Weights of a small GPT-style language model, trained from scratch on English Wikipedia: 6 heads of 32, MLP 384 SwiGLU.
MLP neurons of a small language model. Each row is named by its layer, matrix (gate and up: input weights; down: output weights) and neuron, and shows model dimensions 0-191. Each number is 500 + 50 x the weight over its row's rms, rounded and kept within 0 to 999. Numbers have three digits each. A neuron's up and down rows have the sign that makes its largest values positive.
After each neuron's rows, "fires before" lists the tokens most often just after its 100 highest values on Wikipedia text that the model never trained on.

L6.gate318:412487546513469478519471588496522449521407525460451520473538535447544518522583474481475420499399473544495477523442484453433557464599461470547330515512481449479482501410396490446456479407510534485518555464481433471530562463490566500501477508498549530432431514413462488537415450514485537496511537433500464471454444460441458444496514517457478530467582481426545489522498542406490443467488470559468455506494411445576473492470550465462559439620536449405504508450563510404440427475584480487491502577561478405485425495466571510521498512602512614460542539523512481501481478477358504396
L6.up318:537481517391443552565501509489456601427482523532512471653573620408525456457445567441415592497461465473450596447494518469417523508532513522542527547462469496463414480583510549446568531518561549443487542525491450567451506550445566543463496560588568570477456545552604602458531412573499400498469506539502479508476536471547564484508515526507535498513431435489586579509449472552476558480457420475462438388549555476452486495477591430517416480499479523529524499538423515534521528480451503445557480523504437510563498512449584459482492588539542559506543426508486520579509485502477442488
L6.down318:452531568423473505458540515476473487570591463533509551472439454535501576538535471447477456592554551476470502578520514487458539548583501494473516521542468440486526521521453434477480489561484498565500566413461510556451518507435441638513437535529510430493408490463487646461406471491497538561512467504552438454503621431537601459496382451468554414444520405530481472492456566454506497540438497565476432511549517606527497613537480478456482431547458508542445411481566495502531486406518337468477443607463503474548485484490474497541464515500511574558498610495491473516502483500527478452
fires before: "2", "1", "0", " ", "-", " |"

L12.gate231:514418462426542551416554498527472439471569500529506498492496604523549509452510494578511352464519538431539526437485505533588401482462488448533577531464558437501568484485507510515396486493392514510547412511578507449497455447509497458531559529451467371529533502538508545456434427563489489512480506420574469565474563437531480418420470455515505527442562531511525547473539543516461539428419371431461497516465488437441556488543513558403499507478506459454505453576535465507534460518377533448586511476602484519569502547530513573479584427518553545481464528582523518429474453468509492595
L12.up231:415445476490535557491481454561499480529631535535453403544506562566471537481565451526484482410380553381572482473507476506552385497508481486492554552415537453510530493528537556491515465440491473533572466418500488511451422417554468465576525541436578504508559431566437520456511530518485466562490550414513479573537558440497485516434434531496481557494486504446503538497498533430429591512455483479476483551384548431487440494498521474497584529480480538555475421443569493524438492556348525534505492470483507535605383469457536541505421399415559532450504500525495505416513481542510482575
L12.down231:471470617488493454473443546442492514448392503551541579452499564498533485542434448528502449589595507595478512560520533432406492460489450544452524547469482515467456477550453427574475579549589458547529512464511484542595472460431548467478481528507447441508472508480434473406510557491493482544443559459416590523463523494436517476597528527427450515524507442565513455553508551534473495555533480434553431516468534609629452473456476500569458551449567505542577536424547504497604484465561465578495561550454499433542455533530455542464482562447400481594499521504521509646499481475474486429
fires before: ",", " the"

L9.gate49:538526444508509542451608446445518602504506473478500511558492476497523459443581544493538411429563447499447469432542552555524475507509391438496599510512538471389455522493500509460429539558580466498562534459407446490506597550515537430568480533513548527445535501538453553456542477435488444410519583476451608572468421450469513546531410567455518556463518437431552481518548555530534433511410482474479491537545473447525505458457458408587538509551490431443473510461453532573447517555521432455493400447465475459454530482519482545551504501491543621641499478503425400448521498496516471439
L9.up49:577492448546526468452482489453633565649490456589545451438450474515432468442533494541516577553515519539414514451512438425414522556556406522474530560568568577573552541484435506542400566516468426549430467440453481473499474485525500487528496518520498435468557489540550540496523456476412445501486537521578505391509404574528541574576462398525469562447456557487449510446541479570398467523426536506462488526471512473531480460450502506407468547554447486486602460502410488555516549552530466476590495419567497449561532433554533447515548416518566475484546517510501537474543478504510537539
L9.down49:540544545491410486445547492539439484526575502576496486505470402554557472497602415497586457539486462505430517466516349497523387489432450518547568593486481426506414491506516489503522490431563516559395490551534528451487568422527506448468459522514529485511472578459460464573545437540481486476477424516511509546445470457583578540425555610499536499544521548466458569512553487424508549483536576443463473441609486493491545554525450501458564486423515433462567435425474470456462571566491571493545421546544467559547417526530499506558508503506492500573597465453544498444483478440580464600
fires before: " in", " on", " as", " to", " for", " with"

L7.gate125:449463486413533457378563470604540565448427526471502492442501495504534484487516469512613408509523576582481507520459591493493520486408552510462489506476497488548404566504532448491430538465470486423514475434508578441576557446482512535628445486477503511487550422470573500528475461508438406477600522563445619480531541399486497489442429531375556507461561550602453454461518499544500580538507410460486503403553523467497438530462520508546438500445510419490481538433503511438533460523531428412431549479449442448568480482481497451524524501431536460466469423521548464536517449501465412502
L7.up125:461459542406467506507474495472537491557599488463506478448510464440611541450594443459549458492440498532495487551527516517486499474474484522462442586411525403535430499435556544544485530519515457443467592464563519504535453435470544604557510521500575526545470515543491466471566547481508496415490480592462595416440451416472529476426513459546505508598500493561587494435555443531499402557496448460473523503565457487524482559516431481490530442485517386495530529501489498577491509554539535533606424406426480426569514526606524538539498580517555465568420498527502624546488534558565503380
L7.down125:529462525468534599519454590537498457577441452457431495538530496509397514524604477527630483499441431594513515468606431495497487547406495573530422448529569503511599535478417536493459452480539467464497525509468490433527532379460490496461527552459490473479433503588525531501477494495577498511581517437503439487553483511583394495637533559475433511504449549522562418515519533503544586527489559501499501522576500497484443506565480453475513570507580528468572434546522487485495458463477472495515484454554583581507537466538413422478536480635453501553499493566480388558400485525526455551
fires before: "5", "9", "6", "–", "4"

L11.gate146:451488463423536592587490458369559452436542558459527481551483500516419513491475476472547511397476497509522477545494476480521475413408468498408540520485491468534552502541523533521468493533456505531586412523482488565511458501467496577461486518510491526509446542527527468508458527445525488547487595476481510567496432623433544535476480560508476557482630563547499504463403469470371574506459420456515492492488497576422538426538517518411554469449457493424511496487512447544408487474372488470527511547547424496451425479491487589480568398615569493467378482517489517554465522572512593574
L11.up146:445495411401532584451491434514523438508447423512504443474461496590490480526533475526530537548517478483483436462461531443579510486491390401514511483493533493382467475472424520458489521495460445448572446368406510470429434505572529582532441414433486533486476526551568505536535468539480344418498523433536509492526631464521496485552510560514425468458612516504525534489498484486482570468571432395396522474419503567437478482562565598544481449472534458477560510498453555514469486589497598551505528490512519501499433527472516576498524479449450471476500493575423455520438543477467490553
L11.down146:494510544533492467449543466464503491441465421547436566433427572548557467461523414487478470549507482507563590496500526503445586419493487490491489562454562492519526445456498448501573526553529434485581547487491556472491460479517480499461505522482425526570499544510482500509438569571483505581500602373491498541516532386432498472569425402437427474455607477524488434518431535574544430544530505416550440449476467480445470427523474677413471497485431477492571480508451532407492539453619459549507487592512489409481471518582526541484548450441514522568514432547503504519513521458510577419
fires before: ",", " the"

L9.gate70:465529479444514481466569512495508447562464508484532536562492462560467434451522432561563505532482525461477479514543514613372437471523492469542581590436443586510533482549541530551464617536450515457438628444492416478526613455454516603575524458463488475592637529476464421466525514509492483533491542504591456586448527487506494510569543464569452539510520474361494495518545431451517442492490499477425513498540435529470452524507408477434506624496506417470541585497438485561538483524470500511494557446580445497453511527573503471479522474520595480523545539539556487501483467428569419430
L9.up70:454486517535465460520464411469562445581484455461524508513464463455526466494455510378513506494469406468385467532478385542324398448492509496461529435476468500529545463511440496496469499553471527494554548478525436485510530405409454583510496546447428525523539472522466432370496525526569465472419529421532552513473467441465513438584535471428449568529394498546596446511402513569504473481497469427430603499406539518479550496452458514444606479451480415517549444492550489473454492424467470447476503504496497483580466477498494516487467444546539423569465518516500526453612463461535449520
L9.down70:489500471531560519473571479460460508498481466542553562483451541658502513442531466587545422491482565498483463428489603531501489532516465360473545512517485518494413487501441522549478433550527493520367523558496499474561565480523470557524491455419554485521521625528495404466578428471473499508485504485645518466520521505483523424487500485539488528520460466437557536472625460507474556466487543550510418530630554518523565456427374457525473542476502458497573560507502477458481493570498523479598489490532436518506562512474547407495474477461451397640522543492560507482535553542522563410
fires before: "9", " by", " in", " on", " and", " into"

L6.gate116:476591494445460430450573506454430574581506526502523469445554520489563451554458490520538424487611473535499515530377521451366463497429514458449493431466461471515532510514513542511547461464398434445445545423490472587412498431463491501535570539493480476560487537533533538600512472531574564474452438514523482569433592555617459486506519541555466495569586490472526525428524489450502476506512412525479546507515414529545438485498502496494502461503537417449457499557467513568495535538424535524430548473521531612536568489549423478443513364493465425403556516522591489536448400509492529446
L6.up116:496517451504451502537585512454506543482470462510553454494657471534512484525421502487548471476591446508513514524477507478392513439444580449526468427429569505462548539440562610534492440550444384482531489429489459558496582366479455409468488539464526465565493478524449473522463497413514590532524470537559512566481572473536511508504529502500478542573574524488432485389552468463454403490554498458537551494610451532519536531484427523457586483504582501498444542510497459497443514553486552507523532483551566598579584506541480417488529482482452389457490467618568486456460461510417575472
L6.down116:519617400511527459485627455581537512446555496605403549455524448515538573513565453461473397436488496503401478506547578556500458533417499557492571493491518432548489555530428520556456490504526526517475595487516404539546541369452541442616474527405597533492515511548529474409480447532458524528532518517483507505566538540528438530455491439519518549492532395411462550514540521545474502478528497563539486442566515508475540521477460502454433547480432454500491421520511596435512512605561505516538482544484568438405424537524463533538448513497564500558437548513447528529532463437481407475
fires before: "9", "0", "6", "8", "3"

L7.gate346:458489457457497542507521535483499584595541506509435490518525555541513551521396444509534414465474576512497494443475537446624462501551606503542572626446554515540560488435550501444435460537527499499438468533569501459561583542492457437490497502555455436489635458468534410482467510498447583481472507415567488498493533421534506506503434422550492437468510492436482430533577507549478444533538539402453439476489523541435549450488432469452507465448516482466557551397499525610426475431430479553435464468465550524477498555487475463508512475585568496586509497504396530557438553530382487415
L7.up346:478506534497580478481475483450553568535506519500537458510385419500512488500487560543551481464453488513464391455453481596631426550494448573440423551450476489641576498546519465441453447603440411475435536506412490457612535529495496473471519468430511521557591538491512532416497536540538468486475552525579410452388522459557483508529429396589462532472463545464503545442522448420505391535471505467491531512448509564519538485511488473454516483463410453491544605470430493525543472583529474460431546434520548458526461446585554494500522469526462523499467423471471540506516557474391536501
L7.down346:525470461458502528509526525612438410559543538482570507593591457506564468507470509472496556561510492562524533556534550542500478436594577544490436469419449465492576503415494501476489460495580533553498517500519508520512509538595547413540469528634446340546512606444502542497436587464520515490421479538576472443522528535500495571450507571525499477506498558578469449543518531573514501399532609522559433452481561560416539528579407496412447452439576492495480451508451517516520445502487567522493441533385543516514491475479572391512549471472558478546470556424533479448506489524498509448
fires before: "==", "===", "-", "2"

L6.gate9:513437521491375434535566519489600442578444514446575424537542502495470442544477528537572521509475501456506528565515538555489483503404485453410510557483468558595460563494444550596459575470455539484504560424390554507434528464526613482431486548506544513515523513482590483529537473527427503475466422533527474511453465491535501611561434465506471594518569478495477397447599541515519555517482472540558421470620443562547483442519514517510521456440458476465580485388548522463475515584465492457582526535505500542512436559579456492503559435518533473525462379591476548559519486471478546535
L6.up9:518517420481430588408412554480450525444563598514537444540529535451524450451476464472456498472383572534592494528423561541427414495539513458480549418478474519533518577441465541551568465555502418426405540454551484513530481489498413512480511535430528520534536450417463544450510503519549507456462469580632483551550515485570489463507478519486469524490436467493472436560470504483520453464494459583586575530513433541480500548607456471510653442398474437444486505529444463540448544569407504523471424522564465511499558459588498533522453457438460482479464413560499507496535454494584540516
L6.down9:507470519459579485556537594539514487510441507502435493499519451473545422474573444522487380459508405526517479514508565518520535597487464510536378466406453456454557555549472495441410487578480616489434470527496443399484565370496481477575472481439511491422476449596505469497502437436479542546584487444593460516499603445550462490494484565534450479470529517516554571509585521522449539494552507530577528585628559498400540508486540523485473461583458451436540501519468485448474487598518523596567457575501385535499496523529470493513449496566533532507437507457503545511461448539421470487
fires before: "%", "9", "2", "3", "6", "8"

L12.gate282:461425590417458402476563492464464529524541549524475443487461488519522440491538423432524496473432527584520489490460546625557553475460567509465497446508530512535517423484504642554434440465481444408518560485549551554488436474483488554545407555497595514580482467548513486474391461515510509413436464552482470481494578434574485483461517478546585471537510401551470570454483551491395468488500439561540491509616384547488486572606534485510516462448511426473418508501555589548511499534522592478467544534433522507496485485566530520530477449483570526529450435532461580496494516400552549472
L12.up282:502435504445486533428487508500547581539506571492491460598510443589375415541455486505407558467399511457534427413437478532454499425516451424475529503628518546475585475568556496484618486489470475472502485469498528555469519548470462577444500477567527511591537488485550505538478507549501591447530521560508455591469536520447469576469419493610584482472504528544493530604457561516413438534456447457543559481487465472482563588586448565455490566513626535558450542434524435525525502479467457467446547522506508486441482469509429532500570548487568513518524467539390508472481472431568538504
L12.down282:496465482439462478420544474501445504557424543553502572521575455542559531537539480573584446478524504488427500516501504568438479504470606491461517536457457519560396527549477605455465497522545566494481562557490494533496496415475550472538404479530491428545540455556593573393527542428594376547465476613492517492570403553536490540556455522479496573497585393577463509466497483606487500389501387528450513514538463483473548516510532517452388519501444495409498441507494521519400457529536492441471484473498545456501561541501439402501455505530566470514479473498457532461470556408557439470
fires before: "1", "6", "7", "5", "4", "2"

L7.gate25:590490466492474512485515506486455446483480542482485573469530427475501397448453500525494524480476536437514488478460445504501484457518632467617443448565493453438535380510547506479489521566578593519472418513527507449582569483465558525492404604496507492509519571430519532537497381438639454512452539496464540505563479527532481618422465527415460508476518504476414534573565496435529579528448524470458469498532552471592650462557501550492525462566566507589504491419508388486539476554512480461503561561451445455523528496483484497527519505524489482512554606429490452509467482452453607487
L7.up25:486492520529583492542493508446394463509549540479618523541521446563496472553511477506420533512505514458510494488425514457444462476498549485538518511504525434451435367534440479541469476579535491456606447497502515527577522523457576562464446641552567411512494471449547646440541417498541506412524490569415508570450611439510520539427447465481542532415547471392496606512617462471594574478519514431501499478538506483530506431523431604495595477538537503527514483487494476536533479568500455495507535570459510473515541521474492524453535564477505537516539560508532601408533455556495550543
L7.down25:524451454481473497417475500496503554482446524483464515536475567492598422424511511411530491398521613561400496477469454466462471539551528412466575591491548479514540489474477444453495431567533549523524536453528559460476596466459448492523504447497525513486487514513517493505516487477527623596518573553465512397519534463495557502568524555565513487410467488438536511664549523533530483591506492537455545547573494463576561466497559568443555481491596485586460471523434481568526466488516539600515509523492454392559463454475568513361504425427456450481460469468394503497502509409452541471
fires before: " "

L12.gate65:457522479553488494488567567461545515449464410466423390451520531494562521479531505452485501523506511525440543499645445387448505474532527455535468557603480510455501442535469382543481379472544579525545508448489583461489447471456510440512489520533523463439432503544390568479505484630564407468512468601505514566525533493566508443472490502517444529442542443497509581518422475460494463487458487520422472546455440471505552448513569560558514496589573550486421503484495478579492466448453467576510477469460497556460595583428508491509472467620504646491508496531447518453444503543439513451
L12.up65:575448476445507568582438435471535495432614476515428477563485508549544414456530374404490490542557495564535584533561500494487489448515529473552513479471552459452465445495515498456482483587598520461543487508548532493509554502436479574476485402496500537412537462476412503494497481594422537471635554538454475518509508471437456445529472495455518530517534482463579492464492553509424557516574471478422392461491490430507520511383523459442533497543454493556552479511474532478449525445516498384555418416514437397547456523474511463498501540603503497598519518559531474524461431562480611598
L12.down65:484520534469542480513497434422508509501491434440428495430511514535452553517563458496439460447505471540471538492491434546497625538484543619478490471543487493391525532537459516603436482446450568453346506406487443526487481515453473566505461499517482481479545512538489459530467532523570493524560546528523471428570495440508472442572496453546487372529517474472436554465430512494436541507502476536480530425527524535352543470425503525437491466555579566551462475451623565428468542545608447432422551540487580479509628529418537481491557403518452524488567451553518522429509496527482436483
fires before: "1", "0", "2"

L12.gate340:524429557445396386502535560514541504570405523510465411509531418486542490476544431600498455449492488545479530565498568552595506574474492463420389564447442497561492393499474525514493468482460526440550529431505527536572526325457544511515474501504553450515517464480588502563451489457489569497571387454527504482502507394490570437602592527503603537528583491511464484521495556571505476483547491462472526550496439493468465470487416479532441428521511497473400538470514524535469468510476558504560428466495530456556534411488537495533483481445465521600535474453465500460385516558449473462
L12.up340:369493513410463374495497535520549550516429442550395430535534454507444485468538426502520425559545566479571460476501581496578540550443553523450462412483514525436470479561487419555577456470478559458465605443498519559533543474427499555539490482435497472533449449494569486572439540449413568507636520449558573543470514479474542480478486507434604580482494457527476549460431493506560485474563527519512525556459489523504528591431488509449391458514483489533514446475522512525484502550537515556517533544477571419557493389448419563555431554451480557450449470563549486489513523552539475406
L12.down340:522545504550536471488499485518498496602436508463493522553492537518627511465515498511484451493494567491507570557521601529389474457425510490484553538401523539544546513489459485576500417578496628449501600488434401509548496394475499514545397534547488497510546522536499490601527511508526476591408505419499507505479465398687361461545502486445500512576493441528451465498521508531560498507540436417543502462546506474527476408607531475523495532497496461509469475491498460460436511548524505536515500485473443438559466479495340452495493463516490448490560474490540569524538402577431512534
fires before: "4", "5", "3", "0", "2"

L7.gate172:471457425471445474521466540444462517443456519514455420541529481550499525425531522500515537510466538526430501524513512516489441499610512547432554529593446544559534514572527437556543503536545471545496579407451520564489493372458548472595486568443608461520455532528584421544402367513425437514479395523405501538487508520545546587499394547517509512455471538516440397373514517548484568517460494481471441489600428467491505492498529423509463542504490574375539542435477522523518462547440461578547549417511460441543529529549530470505523523493571515505477465504416499576565451529462516507
L7.up172:472465489482536534513399477479479594401528553498491448550486511522580508428561444526549492451470529516420554438497514455508455458485514461525515474434474544565419525510587505510539503565468500501401567412424506614493480360392512520577535464446571425464483491495542480473385423533488437507470489470518473449507466498534502536491464664620475482537533575466502534388493522544449496485471488501540407473548400569464509483431467500452589520467496512399519539521489466563515433588491540569535542524510484463599518553585467521520525507474558458494503470500494522603531469515491533619
L7.down172:471463532448488486567542582545570507581508539433440502501527473437510556541501516597545513477467430548425463523481552576349462529506548463519502491461527463501562540475467544576498494463530554414478490504492491578502603343527507533506467563552444560507488487543492452456548456463521472456516533464502509487530507443526450546546535528374553517487475464545444522497556465597512516498548542446430569457559543438486579496557498442518522450456464490551534440517481565514433520383481423485547445406502545500613609424473395512395534482469441569477456566440521551494385485492529478427
fires before: "0", "9", "8", "3", "6"

L7.gate290:439478474343434494454490510576456522494465538493507363462480493559547470498493471499497434531473577560506472408442511552533471540488392502436441500494419527516469429560578450585583455513478542432418443493488591489484510464568504611482572542473513526508559434382520530566436494395378410509574412524515592512479531513512444534464477504506513523525528537555493472472525576518643468499566478500538548447515439498510501484449470486484530438499476425493548519448490563509513525525441512467516572521511537544549519544557433506448536506404576493504396477502490546537541515570588578510
L7.up290:437482476413492483404480490525538557502471588447541397453461471567508439481518472501526426605525524538497433421472482579547458498422413504503482563485489487544471422486533438525554462504504537465461469422505539501509573498560483566540507546420564562542514514386544532505425479467454399545583456608540555556500570503524468487458497505499596525469508570543487485536511557572611465491593469481590521449497453568480541489474510473503530442493441495463451507456531583531497513552546538417516504522584437489541516487548446499440473609393597474544315431484491551517503474531529531482
L7.down290:568473512530591463475545574483490401588555417482512522448518456497572607480634477468586398510530455533641623551572508488454525495444478559584442501477526448482507501472422526523491509461582535448450460523445478399523519463499410469431455496412524525465402578560466446472592388531484468542543509513465455552444573440450507471584474516469536512435512489510525409483473479529489524496574497533464528523513566535509509531523512538566460507473449495551578451597449552528479521543528480501530454438509574565566473483511490458486557450504440540511482457478442497552424486576508512378
fires before: " |", "2", "3", "4", "0", "5"

L7.gate89:555454577484466521506455538505526478506394430441534536443524591547477429556409583526524514522507582542571499446479549564431565580512430522497521422592539550510471485503452563500354545545533456609530525410414475550504583492508581494531543502460577439422426586516529520585569499411533473562513474540485509464559428457522513573576471379449505455515544420476584377490466549472481387464450532504466485611514534442482464479582454501519460551494565578451539489521518509502552549500528474559503501435548481564536425543493536505544523464481495529486586531505516517496509510515529506510
L7.up89:399477556515465517431482452574535590546521559535543472527571542528518481423442498518543565446573582560476490556607504496536540564561468468559535505620480517474526459467489501578482537447494543587489512418410470510482571506448570399501530446502565520364483618548599505561454412488452508520475494532481554530579520540476435456460509530491446541544519536449483487509430577521501471457497523520463391517589460503594566499491494474467486547472591575525528585370514543415483520526472459462446533453483483449503576472539535460465540519489520448521566492536482486491518464451461483652
L7.down89:568569530447512484517484483540483527527416446506438442506503506523533453496574402516467550509490507521475563545519532504453547507607524533546546568555491454559516549507499481531562466535525483506471557588463454507500583548412510439535557562571455444544549568503540486525525482449549474455521550481533482409520498473487657556481460520523461471460535538549489476526645511574522507547411562484476508567534500492603351448492497511500445501520471520507420445489371538445596433457526458477583501487422511510476489462576467450536430459417517591514468412621411395483489556566464511492
fires before: " as", " not", " on", " in", " to", " for"

L6.gate260:482457464559477471533485598472448465481491436398553499550452520505483528477502538530504518481498491444512580528557492545423548565553423407553438531556498519497470526425516390532457355423527503547472439540452551533521663492606494373493446526510485435441598543520494465543550472508488520548475446533448547533551491485490501533472474458491536623537497591485499383581553445426451508475523436508470455493526439502568529480556437515511488503483543500528492577564568603614549565485594514445443422511596504495488505541477498472524484535546549531520469491489547385486459538564469497490
L6.up260:513457506480500468564532428462548462570379563570516504505467497518491500462501518472541600536466496487560484540523529541600531546607405421556455513569498539555477448461548511564493432511467448489536461448523454458506537524462545445551481523518488460516597523543514436547511451539443469561444476598442428510558444469586468487486423474417527538578482556561457446494529532481516527535433547445420469483646451431525541534554484582479611557422588441447568502529542529534434576502525556516459376467480500575571518528458458545542545518520551565464516499490530444500514479408424422588
L6.down260:508462518512432474513533511500525484495516514538556601458577526526500521476554477479488457547618426416467428572622545543525529503465422544459547530583589383515454540430431479397480406550502545481483622415401543537482579501494476525515516506514478492464471517558516544455538482463473486554561524503396495556545623503579494538398504503473516506527492677530441503449582505495411524615538497574518345542501448508543500515510533495514487493462465466534461460474556503509474488551506487552495473558501515583463585550479441437510483511515463551448539441507506487478533524584547502543
fires before: " in", " to", " as", " with", " on", " for"

L7.gate236:427480427502511515412453466483429435464501453505471604475511460631478540538569519411421539554420537498554553522508501526608493453475520558586417467504509432494581491451488538480589569476528524565398497429533479414490449510536569566521547597507600563493501469561438399461451522506539495563480550476474411557506455468567393457468489489496561489620518533504511532507432452553460501545484450456544437560407535439580539464537413508451400451463413472546423511528517518604480540434465447454483534498444464530524472517474492547541515446458523500576515481494554514454540528511543474506
L7.up236:428550469513522576447572454500473448439475577461521417528465575514468527516541525473557499512419495562563566535497403441479481507547454492485501494502465439489546611507441559586492533515608528484463511473512539485512600508454600518464449526498492487452437532475566540516509534528491585431433519520454437525460590434521475422520521563561439454533516511439476528552518560501503524518572500530498555551431581523533542467569484504514574515614524481493405599410481406570387469471462515468465492501521446510512458522514583520519466503648486388555438510582565499412589555548476582484
L7.down236:470521499524398559547492457495559473535560484415476478503563509424530642523543419480555496487460484563474544572533483491555548501459520465479614487475434451614475440553444482550393509586524454518430409564478514510509475437468480475421495505509435555487500462579502493519455550521493470565401543600525497494534471509473465474597421509605532519583521525454545539565523599523435568572522490566579503509466441496616433473562465446487523524469424428544424497619453495484554573470566446524557472455507568446484373545472563457466495471485497470499480510504497516496433442488448515500
fires before: " ", "{"

L13.gate328:494509510486525509484433465468480469516594603581415404541453525473509504474565519520517467457414528596502507606406486539468456477501526523492422549441532437525525569486484478472555531399396398595553476483467519567467494535524475430575529518500559488441511487469558415461398458511503462531486478467517513464510520530495498549517454470555511536573526552354479458478465552482513541362464528497412460561320464455524549438558485562500487458513520464532603523540446479535377485493461557529469460561550405406530467497496502442535597491509554487441480443507498476496481450515470478475
L13.up328:459512414361509619525458469513530457432531496475502477542441572476537488470537501385499387489511499584399477405553492560561493513481498498506492535556462390434488458537552491577424496463518496520481392554502464483602456494565557548496511521453516406471454527610556448451564511575580483478474426482471519493516508541432512383459452516604517439403523522452434583509501501529467570448415421554540481534488486506407484495490435579429462493439472528422520438419518469505483462578430516491548506483567456468544485538533503462495530413453502537429540517508471505507486492573534501576
L13.down328:499500454505470449504466477477521483551464527469505446418511506528428519523492543588543524599568476460562495534496506475467532504565450498420450472571518526524450483497543409549488573506533542578460580448551440538482476506537458468468488523533444494496546524453533551596475642454484492498362571548506515503480443583524454521599537591458423420542530544545554501571465559497585400443548521559565406493461526450547534563469549480541438502498519521546450501405455496575588478569486499590588541458517575470522527505580504673504492493457489436491481494467539577515491410557587477460
fires before: ",", " he", " the", " "

L2.gate197:424549498539398491520563596455531474519488512586463428419512459485579504501398424469476529496453606525494508544479433510555492413477501493519460577490565654564502487506535428454430520528487535465369462427455475468514530485448490487556570498447418478562597406518516563445552609494489475420465484490539492461520513451513580507465413500502492462478511561582441498460502490519533508452486510540473504568495467469577498565454486549513512410584539595491497487583493461523478498593473551578465456477468463422524447597523486514523459494580508417516587550482571492594450522435511439561
L2.up197:468510531464464515509563457489554543565508440520460437456453468531601528485336488497497496446459632516464481486417472551530487469475529506589565507441486585549476487480510407521432483478427552546462479490526480445496548548472427528539483492506421476560582464539496563425560603516518496458419399511522530403542456471490540547497534413494518507490541422547464518486529537483541503548475531580526486448495473515558572509541486474583603494630429511483505541579495390511522419571529491565455481465543486408547435477575457478548499589466481400552566579401535483534569528484553461500
L2.down197:457419481546490634549440471480460571603514535412499464471476488550530507529610459508536558461538449557538381402483532475471375530484498507535525494515450477515473498528462504500469464414469524552532549541582526493402516528526500453503518524532459492526569526495464558497414536525524544377491525460448479573508571506455407512425429416509500494527472433478537514440616564571541518442540491483678544595500480455469456471451442421567466537428529465495507492498488506528568515562492399402523489526516583571458429494523433408501493494575478463522522468511480472455515533589511538486
fires before: "==", "The", "In", "==="

L13.gate350:390435544544480578480508392367487527496549513528478505546511501505566458471458480493531490477471554426495475515533477524506523422447484481417495607522542382441474487476626419496532548512417494536548508478429497545513548397467517509550559584436459585483442492528497575501435528528572538475508549389612431486529481490484525479426509472506434505531493517481468480442426443476393494575420437576455458534581526430553574556498464530554537567530535526520564480514560527430472413469448485459494497543502420469512470545499529474498490549462436482598514612475505602511554464571574525507
L13.up350:502521449539505437490573475469404568453513511545553478523527447434483457493518616543598535473561569493452528557511460649461476520529395489501436496420416455464435467517522525453542545484478487515542447543503449563451474440487498514390489525513486601427458511564445446502524481490486462451446541552540438454534523613529544451458445495523605574541510472468473487469553560525516454489436427456398530571540449474506517436546405640471537545477534487570590496566488496561487471514547568503499537447466430422480561459579484444524554487502508428492452465531556630439563518509532548516
L13.down350:454487409426523551454521479494499541573502496426443464467452553432495463456519456427597464523503479530537469547459564454493491451450557526526513487467520477517424516486506330525496414553490448571545498463436498474515520505474427455440489560489475506405443515525500577519521531433533480598449520428529550497467555440506479530530481485501524511573487455534545533494523537525591520564499483564501515505577536472589405524534524435492499499607551415517464456574422640540552380540417528486495512499387480420506474502558297470500541436541497419496457515514507555446568501475505470538
fires before: " ", " October", " the", " January", " December"

L12.gate92:518539525520475524484554446511470539629414531566466573445375469522454458429628509480539504468508487429446444542562517539509464538544455569489436599569564529533521464481485477570480502504558482415474539435444497505532560471532534434500518550511478458517515590413501426514479414430444548522504568478508474559406604445519450496526480541545524503453543492447524442489555408436486519482414507519451486568519515466497464525475520395495517572462627375565524517480463567466524539444494576574537429504592541584516511442550568570520475502548562496493445501578556527519565476464563448444
L12.up92:580601498445535573486503468517503515556477463504468493507405452595453530498546519462559467407556523447488360528455543612432522469540460483551522488545513478499465493408493504504460532536507425561557554556558517475499511438494495432609469529437546503482470494541508341438526582499493554532599571512606388527514548462536469454511459509519480620427579476490479514472566478518454532451365468512496487560537493481530488534476519385445455564439590433490552489463476505512562489479556498529508460549522572548496464452548488561640540480473549424503483463529558464533524453483488564534
L12.down92:426546517540554447487476416380442462518552527539601477598459496565480437511532506487453467537485525522456515523604454482514397407596489474507541509588508440474482451520396522523506492554566562482451489533430414468512527472538508413472544517517549540572460502459512532515519460501472480476419452534451442483440583562521521549488549486505514502498569508521584447493475498532591490540579506534618557523569436425513502473452467482560570578502579511518457534440513506472420531559488510444487439519407487492512427497480420409514464429376517397569483530528430473508506509534412371427
fires before: " as", " in", " by", " on", " to", " for"